Weights of a small transformer language model.
Architecture: LayerNorm before each block, rotary positions, biases, tied embeddings, attention and MLP in parallel.
MLP neurons of a small language model. Each row is named by its layer, matrix (down: output weights) and neuron, and shows model dimensions 48-239. Each number is 500 + 50 x the weight over its row's rms, rounded and kept within 0 to 999. Numbers have three digits each.
Before each neuron's rows, "fires before" lists the tokens most often just after its 100 highest values on Wikipedia text that the model never trained on. A number after a token or word is its count.

fires before: "-" 100
L5.down689:524581531437510495458500573529482613563482505532472442487415528499468498491470456513528476357350500458536505532441489438505530508465450445477508427509531502445556384493498421492485528567484456506508536479508470414427548459531511487511459462474431570519574466500506573523549441510559504542519431491487451498523492489486524489464443503461593548408497549399507578474481565467543510584453523479574599472641443475448467466452384570439497603608590547581488586461538510493512521477494488500534566531573528595546543493540415535466558570479472526481453483511454601518513530516543479540

fires before: "|" 55, "-" 31
L5.down1102:559460395492439464455543471484439613478581537495498495511458544503439557444363526588466567427494351526510480569463501481580476434466489486397529473450535451587403564480478501444620527612505446390479509476399505472541523499507475471498481552502456514487556533472398535498482504528467512612499465440489506538502478507496510518575496520347465529469539524527504478483479621518487571551486480576431647471593460469488502465388511498617472470457482526519430548517524492483432524536526490552459449624578554590463625493518469488525429501460466446511494479463461492472482480433509504464

fires before: "=" 94
L5.down504:542132444519486475538501459506536450508510457545542490454532504492542497502464483586482577476506496436489465449480439513501475499479467460546435439549540517490526466505454444511426548472472470525555478518451506495522509514507538496535468545491416485543471465534531500508504544534480476472498560543545507493415522564502498450463494481500470483575562521518529510524467385490515508553518540477495508513535523489465525499505562462502460449577494452512464500517561527520506462450487545513513405532510510484485555488459518545553447576487542338498460473461494568452529455470453933514

fires before: "\n" 16, "|" 13, "=" 13, "\n\n" 12
L4.down1187:523450524500487473507495562479543493494485441539569428552429477484471535492440512501436516482422515430541491404462543618494523524513429503591511563541525427558509535470570581559418563528535552459468530502504574419559468473504504477423419567477468514429462490486414518485474511514524509576484484584403569540479519446474584481550488479537453518523473557511441516570509454557552544426476602380537447482465567482454529482538595470417513499449549465417467486486518612451469457491431514455456518440552633555533466527453467421599470491513497490469499422419544468465567467464461514521

fires before: "|" 60, "R" 4
L4.down675:453584520416490556541545534544519480490427494509517510542478414535492485465531477461413431446503477520493507523524502521490579534436590469531478482522430461442447533505439554522512579568464530505492470583510493432555497505517501508451505575436448564486516525399473414537444406485478481584534526461447560523517521487496512572424565474500430477522541521456481544518507554555539461500537488480521452600546495544456518492563561454478456491466414570562524461432487538538445545454472465494495475564503546550523443497481461423505410513458432549448554335561480578511515497502495522524

fires before: "|" 80
L4.down468:491514552437471491544536492574442376437541488528503573421583503444553440455526470355498416430587517472597461505527443532499529482477373543460495425516392484489460524474554544523475392568555462509494451474608480482480466516515374488514574493485601542488458524521507417517531549502506539427544598531471550511483516449545479442506506458418526531470536545482500500489487538467539495500531505517518533569454473468591508555537523486526499545517465492492496582519502444474525413470546467519482667529438505432563389484489586498460467444489483540545516506492450457514478455506430366503

fires before: "-" 38, "0" 8, "%" 5, "1" 5, " 0" 4, " 4" 4
L4.down495:512559496464501557506496547604485415592479471574458501583412488483493383519574492498456356543537523427456476491532492487504533492541551457508498480561499421535452448468561447471559544528452475497487518493585507404513517424552464473547420527562537538404539430441549556487524452490459454491513465574573583519531395458499545539424525594602534487539444553503520487501465480458545505466568540466419482487525461519483442543488490537476551540546530538587483486497488564461431540502388535524556468492535499521580486495527566527466502557456500525488472478500533494509507542413490514411

fires before: "|" 77
L4.down1265:442549496545599447432569541556456469541489560513574452571566509511457565568415419598515504494579644484485456483498478439469465519454516480512623484533530482552535515476478498557497468475592444604384567434503572496541502460557511528497479490538456507448474461534577452505519457576422467529416445559611561494508515434492590471521376566454534541468464499561511550513518545485524495482538649532441490518501466416552526541541599487547477537550449518477460477550478538544544502452372476493547405473546481598415488519460473522524477527456475616482477396398480512440499488485473467516

fires before: "=" 80, "-" 14
L5.down15:554272477496528387535519490455385491559581430512458497432506438465537454594510524584406509553495511482515478462537516403521482539551452474522515424478488456495519521527539470492496557452574477593518508497428485523534478587480530508474501547453460540500516438458384595536482592541495505500508486528439531516565463480539480563600449512532483476493434513442478592522533381523516470560484504494487537468581423500574437499515415561495500515573495510501485512469552490529488514459381430531511431488612569508605527454503498462454486517497468343380438504533521516510567450525499718480

fires before: "-" 48, "|" 8, " Attendance" 4
L5.down1002:570508514507512588395451443497504478497545527449480491526413543502471511525449546464438419475405510491515443465596519422476468399528525365542467454464448564545549581511475589464556552486496526659527489471457479501532633555440529417402426546470555481530567394464527506424533494511454591512524515487351549509559474502506468535536439460580536528501468533513477493522531521534468560496484526522509550495404484548488562536441599547448616461437504454505463548469441557446511577437482523541514526501496480547479442423578458496505513487451542429455493523465489535492544442515540583549

fires before: " |" 50, "." 6, ";" 5, "ts" 4, "\n" 4, " Attendance" 4
L5.down730:496643418570546526479532410477548536491461529539566490475494507523563408565514498495494479519546506418475460458406526487449558401411493479461463493564506551559497488546499433514465575520511452522477437374503508483536504424485561576531448508417469457517482421514539451474504521499517573451576463486494400503466508538583515505492493424471534574533538569472464430428413425433556529476504489521565469561538334556369518556578429583461482407570562528497480473587445501460495493478561582605473524381490472521597446436592539522577458565410487486503464529562468496577494502406614365535

fires before: "." 50, "raph" 12, "," 5
L5.down712:528540506500471517499470457487581537465541428478495606483537472482506385478466585531497573406556513498498484576515474480508443495569385472527601580530475499383561615503528471586539488552415489497444536449481555490512429470428573556514531477497537433396512497428489452491545526547516523453460520582462541486572465538487472553486546466527429442493454426468441419425501435392443508574467524524474464496527520583489448427506491433486480569553475523465640537578530480399469577480529562629481561485486484496378493479539522470426513621525486454450598448561418480455491627435551402458

fires before: "=" 100
L5.down1054:507182433504501496519512506517501537478522595475481541483528495457494493441428490597514526466471457449485473513465503489517517601523568500520528492510483537509589451509448585530416535564483497485473544460495495458520496518565562528530558486470430502489577468518526504495483497564515512490511482472479484515529493434459514483461508498501498505530497481459509506531545322429537454560539491438418428483487563507481578510528476479530459469580443550535468550402500478538504521485466472433544368511615532449470534498518485509570504439474501600515493480526501566464487577460519845425

fires before: "=" 95
L5.down247:506083538497517454522466468450536506541530467506570544519550468478486536453471526585480495524506412463477553492546488536547481444500510521522496485546529472512514500543503511468485512545479440499527442530446535504590540541563499510477494515522521527530488483473587478501476497512490484552454471497452449466537445434527463510499543536492517488412520461480552519546503403493556458494473458481455540561470463544532487519537492480544496510495518543531513508472504518525553527534489541442469444497504536518518581538468495490445496475538481324504523533454471469495525465532513958424

fires before: " |" 31, " long" 11, "." 11, " in" 6, "," 5, ";" 5
L5.down1350:552456488450400554574454550493504576420461493502411453409520559413448594461572467474537402571483530583508472456540456492500558446515480513515462571478440509553490507421521454425527520572552522520544581473491459529575503561398477456520557509477525503472545478526526458510449432515548577520483451513482575409431532513454516504470529546488566467551429522505515484439510432514467479570502430463532502507433479546376486462466530507526487472510555523495497500551444372448475424528565588421527476426534434524495435550478435422466416468604436499425517555483503432445528520509476477489

fires before: "-" 20, "\n\n" 18, " The" 11, " In" 5
L5.down964:517189507488512476557412523570539534542576492484481473343535465510532514488521448608507484573559553494514489514555456528502488563500529536530498457539502522542523453641446485563451533518506373521540458489507468454534501563508501590536531523505543489531566432517590518518510500480431546487537520539485443418509514526503572510511492529523552460565521491402511489460438434470474531578509452576477504481497496509481553466488558434520527533523489460462571457515475475498507519538538466487546399490500592486512510462466499528550463571494468456531503488478491441562482441494491763550

fires before: "8" 12, "0" 11, "4" 10, "6" 9, "1" 8, "9" 8
L4.down905:488597528515481432489611466471424523538567489476515479489459486554561567522485542522460549539521478513461505471541536432379493489521557498492411559479443541489481522473494549470501530424540427438442584530398498511549516537524450514523533480351484539445626519430381539588531552454535561539509550519587530593420470492488520517509579499452473468474576485478482433571550530459504466562542447501364533462527496539444495517467497524470501510542527501522543562522441515433479479439517419570499471540559556460402542487428511578470505570491544518417530488533414476492541375534461415569

fires before: "=" 97
L4.down1079:522158513505443500542495496522449422484497448504457493413467512515483474538467485596477446558481533442494469469545484547471493493484550498582491478472490542491484384527485534522470598515503428499510441520475456441504496495523447524548509508506503536518511447487513500503491534479448527462532543571444454522533513508538503514496495472506559524487493542448543526525451418441499546607556537515484536472483480499552477499511479504450557502615515477516482513603485503459518519433570444553560464531534582450560519468535545557521463494488451434483534532518443454531457452534501933489

fires before: "=" 99
L5.down1423:513142495499512505485502514529521532511485493528499531490536469514505552489515517623488542468509441487405549480562497517504509494538542484512512488468490550536499491571510513479501516480474395463539495489451526464528497533465495502506505527508415491529586410460503551523551504478447555514482524516465471405528464479483491510515519518494499496510495488510527531546473351513515504535498484502499487525481495485494576489483464508468490505579457545524493504536502487471478532534497472481440436455450586541518593464495526527484504454486500345446475586488528490454462462525495905476

fires before: "-" 100
L5.down892:476419574482545465443507435487510423529440547557507384501521485549515501508451506503486446553517628415520466436523483517465519462449483566351549521536513503596598544540471552430429525553427485502410498497486537446553588495476428505515434465489549466507568544540590497526377463559467485482423498473438520472554504583525489567557462502411463471465416467509444400535572540471490609491554546547570445463505482458433548500505569433496438468506602472492552476549558459498518444512505529479581510488431494427439456509549465468521527565447524487566429536588399446461465520483598421496

fires before: "=" 99
L4.down459:589213517480527514541480467557472453519430471496498564486505460464511524495445485672490489545516476483505540451471473529524529540544568568549424510440496558478554479543432558477527588528539421458459498456515457424544563541504498540473566454470512508524575478513508531534491513477544563463490522485486455506528494472542563529538517455442547545496466451540530489489455366398512488494524476536446443495462501537485551520470471480481463473619494524450542538553470492448437507470534399518549466506598565415512547465538470544504489443521464546526551474504490540431478444543497822492

fires before: "=" 90
L5.down1509:498149450461428508561496421541505490520510551466482503481549577553540494563539484521557514507554516501506467458513465529445508527438598503511495465545539476532475483486499465490457488479501433506533470483478521495550520482469470504529518497564480515511472507491560395509508529540481471492480481577440488456516597519517518493461453512482486507470483501544557481525492459535550524505572486564472503507447481517506487502545589500543473488577510461526505424543416517512547460513573491598390454516478524506470509554458492468485501534529492472500507466487508458465490484497480941467

fires before: "=" 99
L5.down969:528191495491517444597563597450563453514525498524510459522536481480500430531526550511489523462532527412587548401457482482512410449471513510496443529472508463532497453486547492511475506492513522515482416461454479520529448506476501480532477438502422510538480493528487457472493539456535510476586434547450591431460541537542413519495433488511492400437510460539499399512496474483534501539548479474564520513387562429466461523511545520485522527504518536436425466502501552519551480515525479498505423535492520457494508443467519451515482556492514470598524499479474452508475554485468850441

fires before: " |" 28, "." 16, ")" 8, "–" 8, ":" 7, " were" 7
L4.down499:477488456532460489474508449577459634561439555393495397468556444613582533508421531498473470486509482526493479468455560515459491552491464540467438476424535553568516546506642517587482492556534548500447475511501530423482533573526477583505526563520502508462478453466571573426514471500567573400585517521565465516530508471561479508480437391466542459431428589494479481415588415604465470513521569551585426494503473520418543463530610532447472470515548575517490451473492574500515469480602489454552537457485507416537466511445497467512475472357562481485459510455599613526575477528551503442

fires before: "=" 99
L4.down574:527180499580499467484515497520456458539490481481442492383504555525540470539459520618470450466519514434536529409463461519495572537503508444576429523431463473518567451474535531502431504446501418483438526524489464469527446459500441541515575540478470517489521450467491495435531469512529584473565542521470489539480527488500557549515515498475608561495499512532579470517412441479520481584584494493500495472434471439483544506541486539530474480627526509455511502502533446442484503409522478523537494548523562388559601494520499508554520413454522436438444473532514537495434432494472735474

fires before: "=" 68
L4.down845:508549470546448571441445542540459555473514462530558499526524462465525464402476443459459452562509498480593505580502553494533501512535448521463570570560544483502587576475502478355437528412466472520563534521493502462475422585594516535520565426450574577487475548513516523547483476522522528513366457535553548537483452439489489383410528489441434506483481441589468511483472437552480538511564529435357439475568461436553426416505499516537577525533567539476591505481535590595550470461532542447512521500394503445514528581450548495438522498503526586474461531463396534509549496503451291470

fires before: " |" 29, "'" 13, " =" 6, "y" 6, "\n" 4
L4.down605:512507449494553550405502538492454524497533526499481599552469443538487490551550516481432493516521412491445492500452487417537490498514554450425522531502484438459513488514452532527511572536545455461558493456469404471420536430504495454433511467438494487474531500511498467574450564466461525439594534514470432457439469482429500498468575477438532389491531521521521484449521486483554610528581365508538437573536535566560492558512498558512559436488485558544461468550500462419422476432531430538474540536488494404542550466451515519549557523517471462556482494581461491496420484498470535517

fires before: "=" 72, " the" 5
L4.down1116:553301516493551477525547484439516447423474436529480524512505528497463497535466482486478488502542528467482548451543546556550519524580567520520563441502486529432508440499500429473477542519496509498424495478445509459493467454445460466410587586483495523567491447479548480493530635500537471529605537621481554566456425535452438454446433521467565578582468486533552496454489406470599505489549457514516438423599528509597430629499482393585423530625524443508538494548526559473500512540447389489531524559492530512446504529483376519515472562457458466443530404471428441432522478458471641559

fires before: "4" 13, "0" 13, "8" 13, "6" 11, "3" 8, "5" 7
L4.down551:425578485514496501595516494480426427525539431578524495432531561499535557435437456455536504446449557443510472489529434482493426467537457541399553534495511459584583478503543553492465510375523472426465491594530518523480513514425424505483467447511534598440517511458522571534467445554623464532563513498558555489441455445559580498470581525503481458528579465561489467568474569474460521491541531519421531410548439436399521613510477558513503491529594517402559535466513478497478486358492456514446542466482503510467433515527431421494450434469475556478450478506445497461436556487498319551

fires before: "=" 99
L5.down484:567175481497467510494484477496570516504463535473492566506544495487477455513487555728492530574533459439549544546436520502545498468487518517495495451486483463450485399481502543441500469575577421492547505478496481424526535516572484489502504530480428522525570459569483476498524530480483519457506510488471499539511457522519490435515584557439456517526545516463547476486454351466539502566499476449464435509510445572491532532520524506532428466457507553486492491509436494436425444494528549529480403534498552539505573513483548523498503502536521370537512543487498593492416402522496855497

fires before: "," 19, ")" 18, "." 14, " and" 5, "–" 4, "n" 4
L4.down1337:504388486468465433517492481487495563455454427429440566567532492434465552440464546568480595544414434552435596542439548473447471466435523509561592516484521588530416451500508538539474465561390468479525504530535492436499462412446518419496500493567439559401530452443572485594465550507556535519551422567463516528483476524516576625412540541514453450539501541500479492429563541501523475407560516451510505499422489505438536510526578487509536473448481501484456342401522428485526553499447558494552450473531421547470495530568551513507540481443544407654532471534474580560460545512492586529

fires before: "=" 100
L5.down180:544149466522506504502544521484491459465503502497564545495603493420516545532477473602447466499463452494494410498528500557518425528469529497497509513487494506519499419473523465500499469515562514474522478510470477510518402596480528481438421504519505537533522478505425520482471491515516545514510530503511452540507484486458520407495463498475518499657519508438493403523546368561531517519538526475435473493523490541571448503498453528487610489530538505496483423453502449480469483461572517490429494569503540567535546522509537503555553401416479332484514564503550489524510467510484842577

fires before: "=" 99
L5.down734:527111481477493525484492484553511552486486510485516517439488490504521506540513504650477454530508510474486501458488501521464548484486533510551502505528551527491527482534466494490478545509496460494504503521479548486505489534474487520524538498489480491508520468511485533497538548472488509502481499489499461468485508470472480489503490492489533467515531507480521508504474311510507492529562494493470468493479465485486532524531459514528485481555463543520466495486512499495487533508476508497507392488514569563516557526529490502541482478495495500512492515491478520483486536508496972467

fires before: " |" 51, "." 32
L5.down416:475640517589456419510442527608524522490523461519577517510532469453537472414447492393467501509518464579464538519556536510493430510462473491517425464425581494467483474521577493558458576433420581532533582526545546493507442414528529539578575569485497564465499486543591461448535493383594481516513415506566453450454515529485473502480549410539544529455527505516514467515510549488448536498529540519638445517494530441480558489435466528437403522581540545434575436500548533474563380528464481415497496434502571508567500521447499458480417493485564584548578532449505467520487492486512312527

fires before: "=" 77, "\n\n" 5, " The" 4
L4.down1302:556220482505479539538462510481505450449443485541483502474480496454484510548495519676494510553488512486421543452493451561539499510526545504545472509412498533501492444586492502519495536472517407495431511456473473481486469488513466536544517512506473524477531464468468554510503483501484533467502520547462478470509526481543559553536518444514547521536551474484537493546407390435458508541584535502472481480484527531519548518528471469465499487595472470482501486580504503405480532487493459520585467567498586466435555439528447499572484486501485367525523498500488543524470442474485861553

fires before: "=" 75
L4.down1009:472443466522478536509556433557448446468549550535444468575550577479475416385521403431552474544482483489526503508513457481498465470560483451506515474462462478559483418469519411516511519341472566476599557506454572503601434452565549567625512430523443503495513578446401522458455472454481602419548489489527617532481422536485490442547458499493529419475507580472477433561585525580423484386592478470479509513521565404432432497485486523441477537510526484607482461480523500530549505489519445528549468380523622544464469546511476460483460445448436530474429564583491481483416520548522515520

fires before: " |" 35, "\n" 13, "|" 13, " the" 7, " ±" 5
L4.down399:466468446515566543427478566466412582455537530448546531603510498515499540420473518444495485520494507463448583560480437481495560399437460527584537524612534460450495488537529562470458518575576446557438487577541526411531511451560498419504492563488503506429526481560556489455416477492490524508583479572557557535474408568559476537445481487383516462557554501533497420457563432478480568580536495448556481441457446517476458538558544482514537511470529538467456551581500490476460560528550491517501486575516545470572497422367507561428614527521554397489437503445545529455498419530460450551

fires before: " |" 57, ";" 8, "." 6
L5.down182:446476496349522549455574423488463523585476442466464573468454532462546470453479534521557493449526571502456603639425480537508585538542480447510567522548507459481602480452543500520485512420526519510540589545507501515522477532398470544540434464567494493514461565482460478467377434558549414530473476521534506528554570562413476530471567452492528468577518503536478548481627482513481471448433514425591466461555503447491501504529437530483516354355524553499459568528463501608414571496502599434529590462600464562518408467499493577498549531425570621559495489423489509503456521468554536467

fires before: "=" 95
L5.down1236:531171504506515474509477473560480478546514438567436527447581492491497459468446454557532491513513492441523581469510446454563462521523547506531551524489467441498480368490475528487508509507529443531489481531466489497584531534552498525540470479478413525462559448484505503497513501486475507469484520497476430500512468465469493456450523559518498545510513512508561504524445334484559528594521473459467466470485461612533506441485493506520420474469622545530473470472502530456484539489579592481515428543522514523508573511483483531562519401479501318519527498463443512494434431530501863501

fires before: "|" 83, "-" 5
L4.down1161:550620506505533495527393543490535561433536397422538595555637521537507521471507450489535479455546504499518534449504465532456526468514481516595481526486457533486537472489427470483516499542459527516531464545500485481476584487432459520477483501482482521405493549506452507517545396509522502591523523500545569481500528429502543468561486500497439460415538560481485582484436605488475480473474507539437550556588467482587499531503525504534486509407537497445582545472526561548533581416512474421511455455515561570431398531532507534440382485527504590534468501497450489516488573474544410501

fires before: "=" 79
L4.down991:507360492518449456615503498495543446390468428501536507554411545508594566463534536561485522581587478443527482478427491549501518477446573511506479576437453530477488474547502529550583540454502523410435541560522501537476428492526473601449515497475424561489586557457435540622456491417488542460521513555390532558560477511508443579496488536512455496410605567467514461490564443457570392506517470515401611438523542536516493506536471500507460514527434533488410510396552448514472489467538440493519506443524572521567544432542473522530485490512374589550560464530462450610548638502486595458

fires before: " |" 26, " Votes" 10, "-" 10, " older" 5, "  " 5, ":" 4
L4.down1036:478397468498522506486467503406433419384548495414450537492491515665538497426461599547560531509450515540483528497485575523504503469479572524460509540458472492521438537576583471518534592572481511504442521539511414580483548558562488490444513540544537512392446534545545489579458533459595514501575480516493538465473447425569537517427600562460522484517549543453466432495445538546469445502550565539400487528500463578428475526540449480571526511553520441542409541497573563478485481585534479498454485526447522515497504524499401462468472558459396436484568433581430550529505436381552551421

fires before: "-" 87
L5.down1342:519487450444515519448412531366547542519528499474524507517469494499465520465473507501476475510459478496497531557537542521559437488506459496491482459515611492486482452579475480578508485559462540527565421426582552499488465456564458492479541412562496468482470502461528552441545505513418506534555546604497494476483512460552526467443363583497611469517499459478457521497499546538477584533546558564501512465507422589490576381531491413475582458551495448464475470454577575490496523581490507452492450483543508505467514510449508495576484594506562498559462416534521513609546505498459482446

fires before: "-" 97
L5.down980:467412421479485523419455439569587433516611535489441459393508441462488539420486525572472422450507474437551561500523521533503475484517548551526494439586433547543468536590525587395462470582517586439484508548416411461532524623528459446545605501525578434452507444548457482522497455487502601455515414536519537457519454573458367588548547535448539491452587559433496528540523504520523500523480461441496471466497539425527510504483491467517524512428440541477459502472468544520550531519558462502613527466587503418466520534476411548506554558454437557515569514555484514468540540474605528499

fires before: " |" 16, " %" 16, "." 14, "}" 13, " Votes" 9, "," 5
L4.down188:423449462462520488464484446552519516510496446467516542548517481470484495478502434553484486425423533533495604496488471477428495519480535523516575459453470580405594512489540422483524436492427523440516557502514519401499447507534498439561536539526509410520544536455481445443521503529475486485488582444508405524483485570411444453546432487613428539502560502498621511431535484564545475562359501488525562438473566368437546437404458464464490529460487536538569568564471636441489500498522602467480492419408516536517525457527598488512464507476519468450564518522568457489407506596494541465

fires before: "-" 100
L4.down971:463486452518488590557554548496413448465540494540498566552502531403479523386431549440456538535456531596463469510513466423540506529415542483543402467512536560567547537609499491508495480443494506453527433582464494492551513492421514533439411503455565480468521494447474477481527526470494541435502540579430607446496569521516520517527553591450477543512450550474432550414517474487572522533484468410489555599578540502441350509509500528541552468474496449548485538407526469482478475497536423442505521536436493475470518423475473528455455530399439408541378471535413539439509462513559442572

fires before: " |" 45, " %" 14, "." 12, "3" 6
L4.down474:463605455505519474614492507456470553482543541484497528553553426470447542467460460568461454435519512531533679545459542398516585424514439561560489481480547418453401465472465495499502537540505493456514481619492473604490585450474491417533482435490393517464504497455491489466556528502446529576534435543552520532451388472543511501527512489562509443569564555458533484485506427470503474519431463439550487492543508441520501524544510551523490508461413574518475544598538578519456464392450413550491456457598500490553553466392631451554515563402474524551519462516471470512420484506518437483

fires before: " |" 47, "." 17
L4.down460:535552564503549515524467445560491487440456433485565389380543521557567475527616399530530382525466566452573503536439490515515526473470538554403531472459416600488478434541523531463580499475582471477532482525487500510502498498438534547533597473535547511516478441394506518498447406562471452577517515552534517428514490534461530482495517471536475442453416597474559487485534496576575496583504599426546474490545473490466525463395469542486349516552550543514528497481405556563523453369562499469546484535437606492484419575474487504446532494455531478535444482428515483508574482538492376493

fires before: " |" 61, ";" 12, " 0" 6
L5.down206:533361438531491530513546417416587589358547505486533443523408544537440504557519523468511545424502404591583519497549562497522502481484576560523487538506479559570553521483578396517538479514489494481505547516494445554536445493568481513486448409481480497631403551430483545461570423514464452493468458582561537410499453434448382510451452416509539553521513531499427461522475431499432497550479468473440476499543472508397562462452488420385481389488503466503521496512497495495514491555517511553487525609573412561514462526532482553491535489465662388426543570383561488484509613478507518536

fires before: "-" 98
L5.down944:442589485575438521492469399491519501473508445439549546524478477445459532481468462565454525518513512522490499483575504603579495495532525545522493508546572578439527549531472499551525500384568577504549415446540409474451552424469537492491463534460507474448472432495510476487467473451540494358502500455588474519530554486513529522462576502532568469504469490454493449484446489438484514405517515469661518470485420529475553483519605461518525484457393489527510524556511555432555532471533443522627436549479417565597489530531567468575484524430391511524538564477497429490532497517459480460

fires before: " |" 40, ";" 24, "\n" 6, "." 4
L5.down1374:460576518434391533462439520482414604478442528527547547473611545540481448534446472509485512522537458464500534410498516472505544482523358509440461573572446477554485441523505483558463605410601470528461483497502544480499502464503541461476487537456399532543433524448432445603468486552473453584458620578466523576453522527554423497475412447493517503599470495537502501391456544525548551450514568468412532534527517503517446570433449568572598492545471513408520596540534495424420528527475443572547524461448552515522461449447512491478471446568476507494464422403467429510509521456516420457

fires before: "-" 98
L5.down722:488496455426454420497491419543402387562507447434461454570511493466483459437474508539482449461563577628502464553556598466496530555466516462431528503477501499481578487534478419515597599411584478530517550574436429577475423439527545469452460545548511553462530461489580372495488458524486540385488455511545478511586530437460491571471457456403500524532466501477423511480540485469544442617544470471494544487552507553534513480484447430475556602442467548545536563467565513614567436380487420544534531439509499503463458496539600522436447555480538510479503559486584550558530475531557511641

fires before: " |" 38, " in" 9, " Label" 4
L4.down1336:467534530543460560464523470567521528492416396483492477536576576560521562527473508536515485376407477541511530488427519524482512597606509552532459509534476509465380484591504456485589598535584566459520565529433545487424539428433511584534538463514512498530535509521479472503432530483621513605440489476361575429574493469444502546383493580526477558545551443440558528549583451446541393542458533402512456440470507438451479481593494578468533416501501470594424447529477542483410488466458564481459482581454549487473467528528488522522453527505523529484441437455435519465489553521533459480

fires before: "=" 96
L5.down236:552137459505487478554513520530481447545606506502485560527458460522514447472457455505498529495514532480475501525481414467519488508474437520533478489527507446541442414507531445508478517515483477460529518497480536486516449448522523454553477487540443522513491456506487525455452485423422481492538528527468489505480440518451451536482581501600528500465495485464523509565497445486560519494503552522493562503528559520537532469519443506442507485512575488544479476547459589403590545427478452436487495502504576458421527408512455473519463547491525330525509508512452517578503551547532837541

fires before: "=" 98
L5.down1192:531184469529514516462499476501532530481493504469479537484475480520508509485487512692509516496498418502492541450505476496509502498535521530551466514469474552469518534549483516490490602547520486501459513484465483424540539534510505530518513520490498465450526448565471559516531519479513488490494529475515448511510506440500528508528500503434509511474478500469527508538444257492506510530524520487433463458427503531492550532488460497502453457558454501469528507471528516460471567529494479461567372489551537523495624534511507491519526469522555504471527534490506558462469467477516808463

fires before: "=" 100
L5.down1335:542094481479463511490492489522531461481451478496489501461472510505505492537468477582520519574473494470459534470504453543517495520463556516558489508474545511477528429511484488529455526527486488507503471476459499515490476515506494509519469530550477491463480459504529504474535549464458479441524512547459465437523536544540511489467533451515516526523502499487526463554448342482457565562551520498463500521450507567514506460500516484487543525588549465499491447520467530433527523487543489518538441502544544471496607490486499499502506494441521371497526521483485503530505449486469918473

fires before: "|" 58, "ulu" 5, "led" 4, "ul" 4
L4.down168:472641478454466515503481459482463445545464481463494547482487565577468476566560411434496502410477579545491470554519500584475504465405522571559528478469493500603565509446485569439508507542432495473528398552499572484498427538519529508514538466375549603622402493470531555471599474494456485445505465557509464487483611563532586533472494500522492513480571499515605505543378466500421412480388444543540480604585505504571608470458464559554502494497538572482468470524470512446485492532492530455463480427540614460502498561489435508492460522490415602391426480586519509515501469461367417428

fires before: ";" 31, "=" 14, "," 7, " =" 6
L5.down399:524471481510522445546552575532477433449459552527418516563501450547566423500502606532511446572488525471545470549537561451534483465356474534467531579528422409577452484564451473550464553486601424514580589437482471456512428507509394508514418536452503525441512529486435496501453474495503504442449499464540507570580418491509530507449441562443592400483537503497485507362572494491526483452494487549428530550545466441500438550508485554557495472563528489566477603480503535415505523515445462458506514453522411484515461495555439565545519524445426457540510504519417523529528588417565420490

fires before: "=" 95
L5.down1468:539209527489548509509491448528522472528461451524473538486476432494507510506467514704505524554468451477519532513470457509511468490569519564591505503454483502385440507570496589462465577497555438500496551462462470474536575562528504531483554513510458493468627463533525502485536463517541471474448551509506471500467498445494508514489491532447534575544451489540546416513437326475496545609504461501441434510479453554440527468472527521496444486518469518487521513479481467435462524485522509521541413483492545466505601513471490517507493420507536625417495475457490578445520476559497801469